{
  "d_mlp": 2304,
  "activation": "gelu",
  "norm": "layernorm",
  "norm_eps": 1e-05,
  "init_std_o": 0.0055,
  "init_std_down": 0.00225,
  "grad_clip": 1.0,
  "batch_tokens": 65536
}
MLP neurons of a small language model. Each row is named by its layer, matrix (down: output weights) and neuron, and shows model dimensions 128-255. Each number is 128 + 24 x the weight over its row's rms, rounded and kept within 0 to 255. Numbers have three digits each.
A block is one neuron, or neurons of one layer that tend to fire together. After each block is what it responds to, as a language model described it from the Wikipedia text at the highest values.

L4.down298:129131130100123110123133129129187126100145110118139163133117143167088114109131118134134095118181095114156144134108093184127118147158167139104114117092096131100103154154132125125148070120132128126115181124112119128131098112065153126123156168097143106096088102115137117167080106142102131136127128113140122157141133117125149173116148170165094124122157136125123127088126122085098125098128
L4.down563:138108119166127101123114150141105084138110119115140082121107131100142124070110123114131174118111135117140128153140128168137157152130111104164165158141111122139175106110103112158130139106166116114100145110141113150101141111098115107119138136094108109165113120065159131111147130141129124110125143126132129148104134044072127186111121116137164137130147111111099131092152129136125123115094
L4.down1246:117112110158079100102096114167089122148164133131115107114144124098111132121140127103143188123117139168102115134077091116117166165149143117136139099140100158128117142074138172102106150121146115103127148124128125146143123123181108114157101135100127134116097149146156132128104114120142107139156145112116111158142095104116108133135173106152095143146158133122134112117132123096158150107082
L4.down1417:108120085134097106088137118120122095095125093129143135137152120101089096125122130134124149127165104101124112161119129105174119136141134100123148131162100115095114164126102062153078121151118113153108163135089132133119115145091130088118140122127153152136122116167116130087106118124125149153114156095104073121158152145113149150174140105133108151100133143117133143140120126174134076132141
L4.down1434:149170129182130132150141128080104123133113106084096112138116154146137087094085094154160129089136140114164121125101150164163100114109111109102116118112140129120110137097135160108138139145148133136153139131131134147162116118097117114134118108102111147177124136129099166146107105119146111127103152123119097127139135155149132144151164100130080164112139141111131158115074135145145129151094
L4.down1552:137135144110115083156150073095145149123125138123164160114100180144139174151127135156097154150160081150136149124116119111115126130131117082143101150158096122180148131121094129089110140124079132152125112149153137079143137132133124118101123061137123099132128088139131124127104097133176136128132147125110148165136143105112145107093115132188134149102158149122109143070157110144130130113108
L4.down1732:122111113113068156130170078131151162116138089096170115178163130092069067119145150125152119115113147131139135183116119140100117138119117162110107114123086129163115122131110101123175120139116132134146167121126146124123122131132136108135174142146103142136093134153125100120141129125157100101079114088086159149146159114111109120121109137150131117122125127078096127121150117109073128135141
L4.down1816:135147100118125148133090134168157089100122111111114136184166121132113122085136129146130131120116133119173128060133131134118084110098132121127128114173114093151168138148158129167118153090128109123142152110142128114157122116141166067140110138125132122138174145130126105160131139133110147133146109109122110131152145151112139104133181033120094096080089138105120137153152097170159102103124
Word pieces that continue a word split at an odd point, often after a to or than fragment: to-l-d, to-ge-ther, than-k, Kan-s-as.

L5.down758:125112093124136155099112152142131146135094086142127122140075145159112102114108143099159119106090156190110172089113090129104106131098127135132130102138103128116133146127118140107141118117141115132115170133150129115176113152105158137077128177102141163129131144109102122119122125122069102143129129180099173120132172155087097131150122101126122092072110121176106149166140174144155154136151
L5.down1474:141134135104094146142167109129131176099115068128165130144129131141132099126163152129141115125114127138098124168161109122161107122123125170115109111095150105119137137133130127127169150137130155138145116153128137104144154155091118121098114161176126164172124129145091135153167158124149119116114140082169181171093155106111113113149106120141123136105123088113110132151150147129119118136159
Inflectional endings on verbs (-s, -ing, -ed), mostly third-person present in plot summaries, e.g. remind-s, find-s, caus-ing, obtain-ed.

L3.down1233:128161147157117107144063125109130110188101106188132117113125138116134125135136091131092155148174138147128126157105159107142135098098165144140136101156110165137095170087170104123124112126112137092089182137137127135130128132149140094092102155147094095114157117119114102149157160112117120138124120146099143107096122116132158141118094135185139097122104136110136140120156144121139151139147
L3.down1616:151156112093137156120113112107153136130169155140123125099152114116117166144107172112100131144120141095119109139116113131108127125108157113150150078090102140154103128111118153139170133118156107094158126183119120098115096154147134146085117126145140125154104132094110087137095141128125113093129098123101106122117160138168151126158135139157123134130138179117126163133097126138114149120135
L3.down1777:147129141115108139109159159091119170142129074113157180131160099132099121143115158162110120154103119132109129118147150075148163124153095133114115085158113170144132168117114149148132103127157137158132122142123139151127079144142115107150101149119113130145104121160065141168095156126101152098099107155146123092154157120131093090099139159123128117135077106131117174134155129118122126156156
L3.down1857:137185132140151144140127153112113115113093142156166158147113118117134130120132158136140103088089123156122134121132150076156107156133110142096154124122121179110126114126149128099127071122126167147156168150143126120138111153159137142150130142157122146117160092125127076156136140129107128124122107159120102141136162130133116122139146145100126163098122125123141117113113123141138089136105
Mainly the word "with" (including "without") linking an attached phrase, e.g. "made with", ", with two hits", "ended with"; also "due to", "through".

L3.down48:153123146108124071159141138139078094119096144140081124142137128134112151109098145097111097151151115114137120148130159143100129101159125127133118102073102115114157150092149111155090124118115176167144200144139142124136141146078124117119114075128148132153109106132108110180124117140148154146118128109138108119125140131165127110107116132116118130110123086147085094117111155170138135104158
L3.down889:172138111122119143157141113064133094091130136126162132162153112094150116112109087087109123165116139110116177157145109120132128077091113134122114124110150095115119115142123158141189115173139126096133129150105116128114094138109141115140207096153110110144111156140168130131134096129144140111132104109107170140109121112124125145137140167133154110080151121126067139178090086081139161140141
L3.down1593:151103118133153105139084145120142118141128135117153167098207127119132096178124133131106133142128181097136095120134134162131129134107092147118127125118132163120110119116104150124116136117182163148123156130128144170138137110113152113138131134147144153139105094144092145154125102128190108155167098182134152122181171123149123096130147115130120140112117124147118125102170128155163150091130
L3.down2019:152091114149104098113099115102155141108147059107170167122121115118110133112153105138150157134111121144112138102108147173115131141179147123102144168099114135126120122126108176127134111145134154105112124099118124143133129125081090133188117119112130137119150172115175129151107125131135129139134130145115119135107122112097134167096155113183065122125143139123134147155129109141131076115138
The hyphen after "al"/"Al" in Arabic names (al-Assad, Al-Ghamdi, al-Qassam); more weakly, word-piece continuations (Al-s-o, U-k-raine) and " or"/" and" joining alternatives.

L5.down46:105121140139126144153139137156093076166095153123110133116140146100128128130084123150164116122119113142134109114153142129110136089093129107151110133183143135134131157180149117155145134100131089110146114132149077147117170168113151121118121138127121070153153140160101096094151101121144146101104144115091127155130138142134161116138129096137079175137130140151097157097104108068124114127125
L5.down2101:072120111137084143107147096149161158130129151149163135115132141119139158145119103136186136104119128131168163164161136140168138095158121114088176160172117114103146075139079119134109129137115117086092148161141128157136150124127145143150090120114101123109138117119102127128158124150135158169109125137156149143120153102135121111134129123109116129152137116140127147104141121132123096167123
Word-piece tokens in the middle of multi-piece proper names, mostly non-English personal names: hyphens as in Al-Dossari, Zia-ul-Haq, Lee Eun-hye, or letters as in Mohsen, Akbari, Hayashi.

L3.down272:161141110175151129162085141119126098102140121128121089150085155114138106109151108124170136119140146172076156133159096111106126137141176109168170135173113136093133155133136118150097141138106165106109130131130143133095116141117153123152135129159130143145106127125129104139124107110121148132122149143133120172121146128111109167102125113139119153117141189120126128116147123111126108095102
L3.down293:159172197126139108143113084117110134113119119108141144141105111126120120119132177108135106149084160143133171097100129111095122096150136151115169103162130158124136136127118140115065149138162115125079098119167117134117142144086119148151121123134180093093087142135105151169089108141151129137097143176139120102070098123136094172121121129156137118085118152143155155127143118109104105146159
L3.down352:158152124119133107111093153131104065141120107101096150132144122132197138111119084107160106131145115195122134107114096153147100142153100143119169142137107115139143125148132160187081090144125135082097133135105146113142165115122086125084092119136106128119128128110115129161140119109129177101102146130090160158097084084111156194136142110098145136121149136119140147074118117125132147145087
L3.down365:128136114131146143155093153091135068155162168112140131107146129140139173107114150102158131091183108141146123138119091163114119101116104133167114150139145161155128123223136089153095131134162140114108177109109146132131119131166089124127110133123142149146101167127125075138127109134118149126071145146102100154112105081116164117132096137145127130127163084115161130130112171151093116122103
Words that come right before a main verb: modals (would, could, might, can), infinitive to (failed to, enabled him to), subject pronouns it/they, and the t of don't.

L4.down184:125076163164114125111175122131145100099137091099116136151105073166139109117142151151151143160105108167118183094106113146136127097127145127143147136105134158172122118102136146152131111106117137113119108105107147152119091123112130144096143120116142097134132157145119088125099140101140078133107114133147124138134145063107080139145132125126121110121175156127159142153120097142131130168114
L4.down258:089120111121140138164076106128157103114107154104124105128155109126134113175153123156102121142126143185146128095098118163110129124111107088135146140121140149176160086129143109148069157139086176177097127135110131145160144133089138125114146157182127177102127171100139167156118109148174153125171106162116145145122158113096111117124157143153111077145124142131160103150102067141126083128159
L4.down268:126119125167135148125098100143188151126131139138126084130113163127163138060141119120128104093106123181148142136160162140134126106115123130144130137158143171153118137118139115195137147120148127170135132114105155160088086135139122142159135125141121141119117114123149171108130080115096112124132112146102180139187093100096157140126174127121152127148118083108103142154124116113116184140109
L4.down432:129122135125094122152144089137129129131118155122144112154141120129111125165169136143103051123101142158086137096125132079144098112115141132115110158142101133114103175088138169129136125148103147115136142119109151146105095088086114180142126108103146133086120097062139114177146092152152116079155120136115178156109076114115151121146079157139150131093132146115132085158123147118108099129143
L4.down552:133135141156122161117135096152099124151104173144124140090129129177119110140121127137096161128104101124114137088133109140113160137158138115109142141123116105109176130107152069123138136119140124134123088161092163117135094113116150116114122127109122145171135121122155154138138129097092075126131159123061135111138161130137168141114148189127181164150140149153157126148130160177136142123137
L4.down591:119134104153115089165145137135133131129091136101120147100131124157129110127129176108133104144172122097162141189131125144112114122105164141161110121147154161086158122097104169128145102152106127132121136106129161161115155137132165119131103108149072145155133091105114123133159162123125118119144125139120153117123140134161132162148129147146176166107116128111085137125139103159111118088135
L4.down1030:114107118139149113165139128134170156145124136131151070135139141122065135126109151126095139123163156137140143122156127190081145134072124127134132140114141129114085120134115154155133128098154099141160132156084170162098144119114076119136137075114131152153119117130127149123146134084140127100123165143143141115142123128141133100143162142135149111123166135102130130110130166127083123101138
L4.down1770:146134100135087154139093130136097122125124144157125128118143152116122136147123107168134144124173103131096117131133044102103076131121157134150108123137143133170134172156113125143158136137150135081139110155114077120144122173118109140139185154114111090127144132107157093163177098132144155111136155077123095093119116136142126145116111109178164083103097152137126157124145130103113109138114
The hyphen after the Arabic article al/Al in transliterated names (al-Assad, al-Qassam), plus weaker mid-word fragments and spaces.

L4.down204:163133116114136152147144134128128147106111137124155157087128155128110136103091133150133139133141112199146156152149117083073174168204113099166166119169131140124133138124146135148132151131125119108130099107116108094138151142084153129147139104170099131137143078098130130109091137072129138133138075096161130139138168142114091136146166123157163140169136112106132112114169112139116128157186
L4.down461:106114152132160168157134128125086112170162120132115095088140139117139123110156134122098092119127131107118111141093117119118118083154122105137122084114152139117138114067132110141117156121165131101160129135166130135124159124151147134122090128122117111103142122095099105119129181098173153142191115097116092119154146094060159150163142140148116133148139124126131162077153119110108160139102
L4.down1133:137146143137094132093129113123110076154140128145103178171116113118125076111116117110093119147074113179147165115140148137106090107082096122158096094172149141106123140163111129127183116112116133072116089138122107134112117176126140106151148133105134121124180135115146091104144110149129159145124140136137147135123125085136130137115093137143085110131146169119169122148100142119153126116133
L4.down1398:092119136105134114138119145138106139113152152089111110124147092120164124077099136106168171117080154130124137128114081136118158150131148109130112142116124172174142146196156110134141145111107175102075149138138119150126136118111100102097133134102140153158079151140156125111156127112135124106118101134115132129107134092121116135143169090136090127140138130149071154135095127136093106150113
L4.down1464:125142133119138147132132133125149115087120120111081117135178155133146117148148107130114148146155137160107136112138136139093086116111124152111151110150147140133108097144148165098134109156089125137120139115125118135188100148134124147088145116179113115048066184129100170132137128138113143105143138138120124151126143138105135129187132130090112113089097152132116154123133114143148135080130
L4.down1656:156134145079064112137124147159131148136147146110128123170100144153175155128130130143122112158153151130110122100093101119135080110142150129103104087097128181131120124140145134114125163145139119116103148092192124108115153118141145143106125153117166131122154127135110139100131083117125126144147116110156138128092156104104170149126137141131081123126124085122096128115141151145078180106127
L4.down1961:123124101147125117129126138114098156135123118151149154112080152154099145122149106115165130126147147106108136101124149143129063125142158115121165136093180141147112104134111112122130137157110128157127186121131116125092132143115111153066144103137119132149113112152169116152137087096182101126129079150112124129163114106143108155108144126143080102105105119164146176100104106122140121142118
L4.down2226:135128115145170156136113146104158141122119113102132087094130120141175123102189133113108166121104177160082125162124108148118124111166132100148152150119094127122169120170133121129107111104111143112084151099166174142118111153141133116146119136149130103158100131126144129143107100104129159118181114117147142148093113132091162152121099112170136120140127104085126124141106128163127119116118
The infinitive marker to after verbs like wanted, attempted, sought, and modals like can or may before a bare verb, plus stray an/An word pieces.

L5.down1343:132091151130127138119122148105098113118128138143116159098163156115231103101138137149158101159093146173134136113153162103130152092145098113167148169123110113154114102114113099123128138130103131143127155116109122152140119175099147119132155106156134118091120133129158113120062109161104141120094144128100122159154139131158102139102145146155150110109130095153158094115129099082159115156086
L5.down2029:178128098091129117137084140111099094160152143119166102111105135105175124104142158103128144105106157114127101104144110129120138117114137107166132128129148142104131115150138145141119129126083186120107080111124138122161126119154131108089156149112149097147141135167107130140140150118160155107136123147157139137101147136132144157085154096188081163115132110111167105089125129088112082131116
Fires on tokens just before a coming verb: infinitive "to" after verbs like believed, said, learned, needed, plus modals (would, may, shall) and subject pronouns like they.

L4.down336:135165100153122126130146129118146115134113129164180140155113138164160122144126127132131123132178138147169152102111124131076117167136113103120099145111127134132116154135136139137108080149145108165146118051142160128126147135097144156133116149118112091137122141192169109096123122088108068136091098141098118119120164127134153117161127118126143118101123137117121120046134132121131079120155
L4.down768:164106091073155106114161163109127121117160168117116131083167118179106132128098084107162173127197121144151143152108158119094129141130122125156135131141129122156090158123138093123165114133097128149102120139072129106081170122110113125081103115153108132153111104151147126153114140136138146105119107138089131099118135084150139119183147087128105147126103144144131102089139135115100101153170
L4.down1479:172118137113183162158135130152137163155107123118148153140172095101141144128160138077134131108166103156108144143156094135113114136100125095080161139121147132088103138086136124092147139137112096126137149150126115160107071169100102137124135181119121114143098128149140139157124144166179127110102125143111120163115145114134168131137140143144149110096165159129130164100120147106136118133125
L4.down1561:124143124150147095150128150131113134138165098169127113107173129119176105132134119102158127124117095152118126141177136107124149186132080113130127090151119162168097130091148169144123124126147122128103173172133139157083104148149145128114144125158139075128087104171128090101086122065114107103135134119148110099126101123139116166101145124152120119113148137140163151108138133098159152150135
L4.down1731:135146121115163117132100118130107133144136150095164098120119115090147106083132119105133155146132131120087130115115135126151106111127148124128105126149120139162082134136121155097119162103103157113142135106127103133127104114175152117130133110104160129097144134117155146131133186165142143148147135177123158148092144153115136146167142135103156117116131139117133118147115121152126125152089
L4.down1784:110109149139114133126136139138120180127157148059141118138118118130147128123152098128137125089106123133137138141135154071111140152103127169162189126177124109164121121137120113114171101136145152123090154095127101111140108149121100132129079161072139094106126125119107117095112081150108120108117106131141127084139120097143126124162126128140129126131140108118162112082133102131107127112137
L4.down2010:146124144086153111089086143096175137128129123079138112129130129139120140146124150137131104124162139114115172176111129106150140115162107097131117121113100142172129074163108151121135121120152128160112103128152138108141117090122125153108139154100144160127086158153132105128120141127158167139100120157143115178131114118115120199135158080141139134127104144104130118139128119128117142097088
L4.down2038:173109123123126145109129095141126177126094151134095145106082109159112148140160094119135107136069174115128134121150128120096157135155113153138174100165167116100111102114114123116150116160087141142156128129140174113173106106189130130154101135134140139128146122182121144142128163151109119108123148109133093159116102106112121105139124137130093080126111115138133136100168134086159130116149
Mostly "with" after a noun phrase or participle, such as building with, painted with, diagnosed with, plus auxiliaries has, have, can, may after a subject.

L5.down14:125126155132132115125134144117154128147159154164097095090138137129132133151111110169116086129105132130130162160129140094083140163097159096096133122125125116155126155130152138148124113080151155123149132106116094090141135138173176168124138098144122111126120162150119119142159113081117143065104106126167196125159125122176173115187122145155154114120125139132168151127142077104090138141079
L5.down667:124108159113122086069153165124120075092146154143142098110180154101112124129123146159140094147102163113119075129111151073110124130078096139136177114114107161137123151089165127131089119127150139081122140139121128126145109102143156147192094134161107141148162141112131130111160159127110132135168114121114153119117088109157182130147140121169129123103128090160128133113144118116086126115138
Mostly the word with (charged with, made with), which can start within, without or withdrawn, plus mid-word pieces before "in", as in coordinating, certain, unoriginal.

L3.down472:141153117156205171122145149105132131124097115150137144122103127139132126101091139147099183145136113085161119149147155142146099090102082129079122121153136125120127146144129151155171166116135140128118094144135127134121136096132074150173110169139159128152119122143085143128147096134150073136123131130133126146080161127107119149128149128170111156115094109114131110090127125139130130115110
L3.down496:126171171123150149117145128142132117098136090139135122122088142165083107121103117134112126148101128136156134160149129091122093164129128137105149092097125115131129110135165165138176167152139103114158135098152105086098125146086114175177146148171173141088148105144126156074136096142119090138118106128137087107146167126122139173137145120144117109126143147154170129120089173177117146085149
L3.down899:107139129106133148134165158135130108148166122118119137105147124173058141156111130092143107150159159117095123145131120153125136125142100142155108119098146120096117102124149116103139143135138135148138153126161110139126143153089175066134127146181138134126092092154092138146128145131156136135098131134131135130122133105123083145129146133124119142152119116126176131109117159162110141134175
L3.down1921:135136133089146162143129117105115133125148148134106106124137123129075094099129118180136134112128129129124121126138132160120077092096145123086140152144116109152172146130139125141173125155085093175168114100100139136144158129114098155157157151173158159112123145138120166127125148130103116070078119129114173152140144167144164189136176138109116124135109113167071141101114112177116125120111
Final word pieces that complete a verb split into tokens, mostly inflections like ed, s, es, ing, and most strongly the w of drew (drew up, drew level), e.g. work-ed, use-s, ra-ise.